{"n_layer": 9, "head_dim": 64, "norm_place": "pre", "qk_norm": true, "tie_embeddings": true, "init_std_qkv": 0.0197, "optimizer": "muon_variant", "grad_clip": 2.0, "warmup_steps": 70, "decay_shape": "pow", "doc_mask": true}
MLP neurons of a small language model. Each row is named by its layer, matrix (up: input weights) and neuron, and shows model dimensions 48-175. Each number is 50 + 15 x the weight over its row's rms, rounded and kept within 0 to 99.
A block is one neuron, or neurons of one layer that tend to fire together. After each block is what it responds to, as a language model described it from the Wikipedia text at the highest values.

L6.up787:24 35 26 60 71 45 63 35 51 51 16 21 40 51 62 38 37 56 61 42 69 61 23 55 68 63 63 47 22 54 44 52 56 63 53 61 20 54 38 37 55 46 46 79 70 44 72 44 49 59 34 39 39 72 21 37 44 60 36 57 63 65 40 50 64 48 32 36 48 66 71 32 53 62 61 40 39 57 51 59 58 51 52 61 55 53 87 67 36 33 42 57 46 68 57 70 37 53 46 61 37 57 83 61 60 64 40 55 29 60 39 27 32 43 59 42 32 53 44 65 36 24 21 66 50 74 73 35
L6.up1713:25 38 28 43 47 23 54 38 22 41 51 52 37 18 65 59 64 72 22 59 32 46 50 55 49 51 65 54 00 48 52 33 47 55 46 45 57 59 95 77 64 54 70 46 52 72 65 64 67 44 44 29 43 49 25 33 45 43 63 36 57 70 73 24 18 44 45 30 76 31 63 69 58 79 46 37 60 47 46 67 94 58 54 49 71 59 42 44 60 43 53 33 99 29 42 42 64 54 46 53 40 65 62 29 67 36 57 47 44 68 71 42 46 31 74 47 54 94 71 29 54 48 50 47 42 49 68 50
Responds to: Ordinal words and suffixes (first, second, -th, -rd, -st) and small number words (two, three) counting time spans or rounds, e.g. "21st district", "17th-century", "for three years".

L6.up2163:34 46 49 08 28 48 54 71 43 42 61 48 41 66 56 52 29 52 31 60 57 60 55 56 44 61 73 50 28 72 60 39 33 57 47 44 22 58 30 34 38 56 55 22 72 65 82 47 47 41 41 39 76 38 50 35 51 17 54 37 50 82 64 70 49 19 50 51 46 38 60 18 61 51 47 50 34 31 43 45 42 53 75 32 50 54 65 65 40 47 49 58 56 54 36 47 48 28 42 59 41 60 26 48 55 58 39 47 49 70 47 32 34 64 29 44 68 73 51 40 65 42 76 55 99 68 46 62
L6.up2911:48 57 34 13 01 37 62 44 42 67 74 51 58 46 50 44 37 38 33 64 50 65 89 44 47 52 49 83 43 72 49 29 47 73 53 12 40 69 64 28 21 47 56 64 57 60 61 47 55 58 68 37 46 81 52 46 76 43 39 43 50 59 60 31 49 27 64 62 21 48 56 46 44 62 60 54 48 77 70 45 48 56 51 39 65 62 62 35 55 55 49 74 51 52 34 36 50 69 67 67 45 42 48 40 41 62 31 55 39 70 41 39 42 44 59 53 32 69 38 41 62 73 42 37 59 68 45 46
Responds to: Token opening a description or evaluation of someone, after words like described as, was, or regarded herself as: an opening quote, and, more, is.

L2.up155:24 46 42 39 72 33 42 40 40 68 54 83 34 50 48 68 26 70 47 68 49 63 53 36 50 68 60 68 34 75 37 50 66 27 55 57 57 41 54 57 43 50 54 54 46 24 27 56 27 63 59 30 45 45 67 35 45 67 61 35 35 66 74 67 50 42 52 55 37 47 63 79 81 58 56 23 64 36 58 68 63 42 48 45 42 46 59 59 48 23 71 51 35 56 33 47 54 54 36 69 60 22 53 48 48 60 69 60 57 56 54 25 36 64 47 33 54 54 50 62 58 79 37 48 81 64 36 49
L2.up2175:31 23 18 39 83 53 36 43 32 80 42 26 60 76 38 61 45 15 41 45 45 47 44 57 10 82 79 41 62 26 79 53 45 42 49 19 35 35 58 43 44 41 30 66 78 33 56 59 55 45 64 65 11 47 40 52 36 47 39 75 43 38 48 47 58 49 51 44 44 24 29 50 35 56 49 35 64 42 49 42 45 28 45 44 37 72 32 71 78 45 54 50 45 64 24 55 48 55 57 58 48 53 49 38 41 59 52 40 34 35 69 43 35 77 40 67 63 54 53 73 63 46 53 63 34 24 48 22
L2.up2452:49 41 69 72 41 60 52 38 48 55 38 69 34 43 51 29 75 42 67 44 75 35 68 60 53 40 67 42 59 50 68 51 34 31 50 68 39 71 62 66 07 38 45 58 61 37 54 59 62 69 49 76 43 83 37 18 54 61 50 85 21 44 69 59 55 43 44 24 51 60 49 79 65 63 52 72 40 32 55 29 42 69 60 38 25 45 37 51 59 66 41 65 59 71 53 25 41 56 67 60 49 41 50 34 50 73 48 54 43 52 68 43 52 56 67 46 49 39 62 51 56 45 70 33 52 54 48 52
L2.up2705:36 43 42 59 49 55 33 16 38 56 68 73 35 58 58 66 57 46 67 58 52 60 34 52 30 67 42 32 53 41 72 60 50 49 47 09 31 69 30 53 47 20 52 62 70 18 25 49 66 22 76 48 15 35 25 38 40 39 31 55 47 61 80 46 52 33 45 35 65 24 49 32 42 48 40 33 53 60 31 50 61 58 92 43 25 48 60 66 34 41 55 50 37 67 20 83 68 51 48 47 54 54 32 54 60 41 34 41 62 49 54 41 35 45 33 22 41 67 45 73 42 48 37 57 64 33 33 37
Responds to: Fires on word-initial letter-piece tokens "j" or "l" (also "J", "L", "-l"), starting words split into fragments, e.g. j|eopardy, j|urors, sub-l|ieutenant, J|ive.

L4.up127:24 46 56 49 56 86 51 43 35 67 25 60 62 68 57 68 62 57 85 36 37 53 42 63 39 74 46 53 55 68 36 62 45 62 48 54 97 51 20 61 76 44 66 67 78 46 61 41 42 74 41 69 43 54 49 50 37 59 34 56 46 43 70 59 31 75 43 55 26 47 54 43 35 48 42 62 50 58 67 69 54 59 65 57 49 56 42 35 52 49 59 58 51 35 30 36 83 28 74 60 55 32 94 44 58 47 57 43 35 23 68 31 43 12 50 35 52 74 68 42 44 58 63 36 55 49 41 65
L4.up683:58 44 52 61 48 67 68 63 55 34 58 59 41 29 75 50 61 57 99 56 76 53 78 59 65 43 40 86 72 67 61 28 60 49 55 39 51 46 49 44 62 64 58 70 70 40 39 42 23 12 33 62 30 63 57 41 40 64 30 46 41 43 86 38 65 39 62 35 48 67 52 60 32 41 54 43 43 55 22 27 43 45 97 61 29 50 49 53 56 48 58 46 54 42 51 32 24 20 76 65 70 52 41 45 64 44 63 46 51 33 61 45 55 47 65 55 40 63 37 42 54 33 33 37 48 72 66 46
L4.up958:60 52 62 60 61 61 28 66 39 61 41 52 47 52 57 61 35 59 50 56 64 24 41 40 16 44 45 47 63 43 53 56 37 40 50 50 51 46 58 40 42 49 32 66 72 42 42 39 68 45 48 43 32 39 37 28 26 36 45 65 51 29 64 61 17 59 29 54 29 62 37 79 38 76 63 77 10 58 66 66 74 64 58 64 54 37 28 40 46 46 52 26 67 67 50 71 46 51 38 39 56 48 46 61 58 49 12 48 54 49 62 63 72 48 38 46 32 45 06 30 37 47 71 65 62 61 37 65
L4.up1188:39 40 76 41 32 58 52 54 68 38 39 41 39 51 60 58 67 53 41 50 66 64 58 45 48 60 60 51 48 25 63 65 49 65 60 48 40 66 39 61 52 40 32 65 77 57 67 62 33 38 51 46 42 33 41 48 49 67 52 67 80 75 53 81 37 39 46 42 55 54 54 59 59 33 42 45 56 62 49 71 50 40 48 52 42 45 57 52 59 33 51 67 55 53 54 61 60 71 51 44 58 41 16 30 80 47 53 60 29 36 36 75 62 43 38 36 61 59 79 56 29 32 61 53 59 70 54 61
L4.up1891:56 58 72 53 27 80 86 46 77 35 66 49 54 63 49 71 51 77 40 60 77 49 50 42 63 51 49 73 64 18 42 33 74 42 40 41 74 45 53 43 52 46 30 54 32 45 53 32 45 56 61 55 53 48 47 21 40 24 33 55 39 78 46 40 54 44 69 52 62 47 63 40 62 38 41 60 58 43 23 33 64 48 50 43 53 47 74 37 56 44 39 44 62 54 52 47 60 47 69 77 54 60 38 60 67 76 56 45 40 44 56 51 45 40 04 36 50 48 60 67 50 41 48 30 42 55 40 63
L4.up2268:56 60 41 42 48 65 69 53 46 07 24 41 23 45 52 76 46 60 54 23 48 30 41 38 42 48 80 66 53 72 70 77 20 74 68 47 55 39 66 50 44 24 41 48 72 55 37 77 35 56 44 61 45 41 34 68 59 45 62 61 52 41 46 58 49 58 66 49 27 31 72 49 66 47 59 46 37 50 44 41 54 22 47 27 47 56 42 70 60 64 52 50 53 38 61 46 61 39 79 52 41 59 51 33 33 51 24 41 48 73 55 77 57 47 46 78 64 55 47 27 56 44 54 52 48 63 48 67
L4.up2851:44 45 40 43 44 56 55 39 69 43 41 56 43 70 60 46 54 46 46 59 32 41 45 57 64 47 54 28 41 56 51 41 49 56 66 30 69 73 37 55 51 61 43 60 50 51 49 26 50 52 56 64 51 48 49 44 44 59 29 35 47 41 57 38 00 57 52 28 54 20 51 41 37 46 22 36 56 67 37 40 69 61 45 81 70 13 42 50 41 36 49 72 92 72 49 40 67 55 47 74 67 54 74 59 37 31 62 39 60 27 64 41 31 39 57 55 48 58 58 46 47 61 50 50 70 28 23 77
L4.up2950:67 52 47 56 42 50 50 58 43 56 50 46 31 65 41 73 49 39 44 66 50 56 58 45 60 41 14 43 66 37 71 60 58 35 74 33 69 24 58 51 53 54 42 55 60 51 47 33 34 45 37 78 46 43 77 60 32 38 26 64 23 97 49 34 34 41 53 70 36 47 76 58 32 25 43 56 47 35 62 83 45 34 45 42 33 51 67 45 66 35 85 55 31 62 48 31 65 70 38 44 55 48 71 71 58 47 72 52 30 44 52 47 18 59 23 42 67 47 57 39 09 39 55 36 47 56 48 44
Responds to: Word-initial J/j fragments (j-ungles, j-urist, J-eddah, J-ody) and the preposition by marking agent, time or manner (built by, by December).

L2.up1342:31 41 29 54 69 34 48 35 34 30 68 59 69 64 27 48 41 75 31 69 69 55 59 53 69 47 68 49 46 38 53 23 48 37 43 35 41 29 57 61 58 59 65 45 48 49 39 73 65 55 83 55 63 32 47 41 60 83 27 46 44 42 48 73 56 54 59 73 44 53 30 19 57 29 70 60 44 35 52 47 58 59 66 50 40 52 46 42 66 91 53 31 54 78 66 35 43 40 27 36 45 46 52 75 55 66 56 54 20 59 44 52 58 09 21 18 75 20 38 53 50 33 38 36 59 33 51 47
L2.up1980:46 19 40 27 67 82 41 54 62 34 68 50 65 60 36 74 46 19 26 68 59 38 46 59 48 17 53 48 35 53 57 44 67 37 80 52 51 22 35 19 51 65 80 61 48 45 39 56 72 53 50 47 47 33 50 56 91 56 22 44 84 51 55 77 45 78 70 53 75 39 23 25 51 51 68 57 75 28 50 45 68 57 40 35 38 43 34 50 34 35 49 65 72 48 71 43 46 51 30 57 57 46 45 44 42 48 48 55 68 22 23 59 52 50 48 45 54 44 33 64 54 50 25 56 69 31 42 59
L2.up2351:30 25 41 20 71 59 30 58 54 50 54 56 66 60 38 53 66 39 54 75 52 41 62 31 64 54 46 66 58 24 63 49 46 59 66 39 81 38 63 37 55 57 78 63 43 47 60 62 53 68 29 76 30 67 38 58 54 60 42 41 61 64 54 48 52 29 38 58 39 48 47 45 33 33 43 45 40 49 48 16 77 82 53 33 53 57 58 38 16 36 16 35 38 32 70 25 25 45 54 59 51 90 48 50 64 41 43 28 33 29 51 43 64 28 62 35 37 29 44 68 67 20 57 73 43 52 47 53
L2.up2923:14 19 79 55 66 49 56 41 58 68 38 71 77 57 09 53 34 42 52 19 44 47 55 36 64 50 19 35 54 38 48 34 45 35 52 47 80 42 59 32 53 44 72 68 49 46 32 43 42 47 51 53 32 68 58 66 64 49 39 52 58 21 59 41 40 56 47 60 55 42 47 66 71 58 25 28 49 42 62 57 80 33 59 52 46 31 55 51 30 59 41 54 53 53 68 31 86 53 50 43 25 52 32 48 52 30 62 43 50 34 33 55 48 50 46 73 17 44 38 60 41 42 47 38 77 53 34 80
Responds to: Adverbs, whole words or -ly word-final pieces, placed before verbs or adjectives, often after was/is, such as largely, completely, still, also, only.

L4.up895:54 68 51 48 55 26 68 82 48 31 73 30 64 62 29 46 72 36 36 63 53 52 49 51 31 70 67 62 31 42 70 56 50 52 24 41 65 43 66 73 53 49 41 42 54 45 34 57 58 50 65 63 65 65 57 36 52 58 54 47 62 44 68 34 36 46 58 44 40 52 77 36 34 48 52 75 28 49 66 36 63 44 84 40 38 61 69 38 47 42 27 60 93 48 50 52 42 33 62 70 61 81 46 32 45 62 46 45 18 35 42 29 37 34 33 59 15 57 33 59 48 57 58 67 64 68 64 62
L4.up1028:51 48 42 47 41 36 78 34 55 44 44 39 27 41 45 58 34 43 43 65 70 39 57 42 66 56 11 53 54 75 59 39 81 65 64 54 34 62 62 53 54 31 33 68 54 40 44 44 29 53 60 71 42 59 61 72 59 70 39 64 39 54 47 65 66 52 42 65 41 58 58 28 26 48 48 31 52 28 33 37 75 70 52 27 48 68 53 54 47 33 60 44 36 81 61 43 42 50 80 64 55 50 57 54 50 60 76 50 64 28 48 44 49 60 48 63 67 32 39 67 60 53 59 62 51 84 67 24
L4.up1136:61 61 51 50 44 29 63 68 35 52 56 46 47 54 20 33 56 51 39 60 67 10 36 66 53 29 50 47 52 31 43 55 32 55 43 63 48 60 67 39 45 48 43 34 69 47 59 78 62 24 69 52 37 86 50 49 41 41 41 44 47 72 48 62 37 41 33 51 35 50 55 21 59 25 63 34 47 38 66 29 46 73 57 49 49 47 67 39 29 32 40 54 60 50 51 51 36 33 80 59 79 55 40 39 72 29 66 42 33 65 71 49 49 35 36 57 51 52 63 51 67 43 57 48 42 67 45 54
L4.up1230:44 58 56 37 22 41 59 81 58 51 80 56 66 46 33 41 79 64 51 36 87 56 43 44 56 27 50 53 42 39 59 29 24 63 57 49 54 52 54 42 70 73 47 29 36 67 46 55 20 23 52 40 13 24 57 40 63 77 50 47 61 55 57 37 42 53 49 38 55 54 47 61 26 45 52 81 40 38 20 55 55 60 63 59 55 47 47 47 71 48 51 48 59 66 38 63 62 35 30 60 50 46 62 39 63 76 30 31 48 50 61 49 41 45 46 65 64 49 44 63 38 32 30 52 47 77 79 68
L4.up1332:67 61 83 45 40 44 30 65 24 61 50 60 54 32 28 75 62 56 44 25 54 50 41 84 54 00 46 33 36 50 28 48 49 40 12 42 60 71 52 66 53 45 65 59 63 68 52 43 54 57 79 55 58 39 24 57 62 46 51 49 88 43 40 42 29 39 66 70 69 32 66 18 61 46 45 53 44 66 66 45 50 63 37 46 57 41 56 20 51 68 54 53 49 52 34 38 43 31 47 47 23 45 49 38 47 50 63 52 63 14 75 44 45 54 42 55 55 52 47 35 55 59 63 35 48 80 45 47
L4.up1607:40 68 51 43 38 70 43 73 42 31 36 64 40 49 49 52 65 41 29 57 52 62 52 43 41 27 33 44 55 63 50 45 33 51 25 29 48 60 59 17 32 58 46 40 56 58 44 63 37 52 50 67 45 67 35 43 53 44 46 61 56 26 45 43 60 16 68 58 44 31 49 55 31 24 51 71 38 89 76 20 56 53 61 26 42 56 53 44 58 54 43 67 30 65 63 38 63 24 51 68 11 85 65 76 73 52 44 42 45 26 33 53 47 65 52 61 52 37 82 67 31 27 59 76 70 77 58 50
L4.up1918:77 62 54 25 34 37 62 36 58 36 40 28 34 65 44 56 14 51 47 38 49 50 46 49 62 53 38 47 21 61 49 49 34 45 64 31 44 48 38 61 51 56 65 50 77 32 66 48 54 58 34 69 58 38 43 20 74 42 43 44 67 60 52 38 62 52 61 62 36 45 39 42 42 39 27 48 28 27 50 56 39 47 43 52 62 43 58 95 41 78 44 50 37 22 63 38 55 64 27 37 42 76 52 32 56 69 50 69 41 23 60 13 37 62 54 70 32 52 78 71 45 48 54 27 70 70 59 49
L4.up2383:49 59 30 27 29 57 47 66 41 20 43 51 38 45 35 35 60 53 25 70 50 75 54 51 61 59 41 42 60 48 69 65 42 49 52 38 73 48 39 58 57 68 34 56 31 56 24 47 63 62 30 70 58 73 43 44 47 60 69 42 59 65 28 17 60 39 32 41 50 50 74 54 32 82 29 57 61 52 68 46 46 22 80 52 27 45 34 68 66 47 49 68 54 51 34 69 41 52 47 40 39 58 32 60 48 45 26 23 60 22 63 15 43 39 42 89 46 72 90 25 71 54 40 74 47 48 72 49
Responds to: Tokens inside an unfinished phrase that point ahead: to in according to, his or its after because of, adverb pieces like -ly in deeply and handsomely, and more or very before an adjective.

L2.up1011:85 30 60 18 59 33 54 46 51 41 47 32 49 40 34 31 48 40 33 43 45 45 40 50 30 21 70 43 46 56 38 40 41 52 49 57 48 99 45 51 46 37 51 52 41 47 29 60 70 48 35 48 51 66 50 55 51 99 66 50 39 43 44 56 83 24 40 53 31 23 64 49 71 37 51 62 41 48 38 49 46 52 43 63 42 35 38 73 32 32 34 34 56 57 66 67 77 45 93 66 46 56 29 54 32 49 48 65 38 36 74 35 39 51 38 30 53 36 48 62 57 52 14 59 45 77 49 59
L2.up2041:53 38 67 52 48 52 45 79 37 45 57 64 37 54 37 73 45 73 34 46 21 73 47 58 51 41 74 27 67 67 60 59 39 45 67 53 64 27 55 34 61 31 66 42 50 66 46 40 67 28 57 43 78 61 58 74 35 33 81 27 56 27 49 46 41 48 58 46 50 53 55 46 45 66 72 51 21 30 41 44 60 50 72 79 38 46 58 15 40 64 29 44 58 56 31 72 53 55 72 45 40 58 57 31 44 39 80 43 18 62 55 72 61 47 12 53 35 37 56 37 55 37 50 47 44 78 33 45
L2.up2043:37 50 72 66 42 21 63 45 62 32 39 49 68 59 41 58 37 42 63 66 63 54 49 50 23 46 15 61 38 63 72 66 32 27 63 37 34 43 33 48 49 46 45 60 58 64 64 39 33 65 20 34 45 55 48 38 42 62 55 58 74 55 16 26 45 24 55 66 52 43 49 49 45 30 23 41 47 48 42 37 71 48 44 71 56 63 51 38 35 38 58 53 61 82 56 45 70 34 52 37 68 72 71 28 46 59 45 90 62 84 48 65 30 55 53 29 30 38 34 60 37 64 38 40 24 47 60 62
L2.up2247:56 43 71 58 46 64 26 35 71 47 38 43 61 23 69 16 63 09 49 54 21 62 99 58 42 45 40 56 49 66 46 64 49 53 73 39 61 63 51 80 51 59 52 43 29 57 78 48 69 71 69 49 27 61 71 34 53 47 48 47 40 92 18 49 41 39 31 41 50 68 63 82 69 38 49 54 46 67 33 37 73 55 59 81 52 59 37 65 62 67 72 40 61 84 48 58 72 58 50 57 22 66 72 44 34 35 24 52 31 48 61 63 49 51 37 28 50 65 66 30 53 66 58 50 23 55 86 35
Responds to: Short fragments that begin or continue a longer word: "ph" (alphabet, amphibian, Philadelphia), ordinal "th" after digits (17th), plus "ast", "reg", and "new".

L6.up2407:58 37 22 30 52 38 67 72 44 53 53 56 17 54 85 81 54 19 62 59 35 64 44 36 44 41 57 43 34 43 49 39 41 56 49 60 62 68 59 31 44 44 59 52 47 43 50 48 42 70 55 60 59 64 57 64 20 07 52 44 47 55 52 56 31 53 57 53 42 58 68 62 36 35 43 18 33 36 18 63 33 48 58 52 33 55 08 57 50 49 13 51 36 29 33 47 25 68 63 19 75 38 39 45 64 32 13 58 38 67 39 35 80 49 34 54 83 40 35 32 49 33 72 65 57 55 32 74
L6.up2864:38 57 48 45 26 35 64 62 77 52 40 56 65 70 57 62 58 29 42 55 60 44 40 23 49 33 64 32 49 65 58 54 59 29 69 53 48 44 55 71 41 58 36 61 32 37 53 38 35 38 58 35 41 36 74 64 51 36 42 50 54 34 64 58 65 64 63 58 52 39 74 22 30 65 65 36 53 59 53 41 24 47 52 42 37 52 07 58 69 42 51 32 46 74 39 42 62 57 59 40 60 42 52 55 60 42 58 25 48 56 55 47 52 34 29 48 30 67 38 23 53 68 43 43 46 66 81 60
Responds to: First-piece tokens of a word split into several tokens, often at the start of a heading or list label, such as St(ations), St(ructure), J(ets), C(ritical).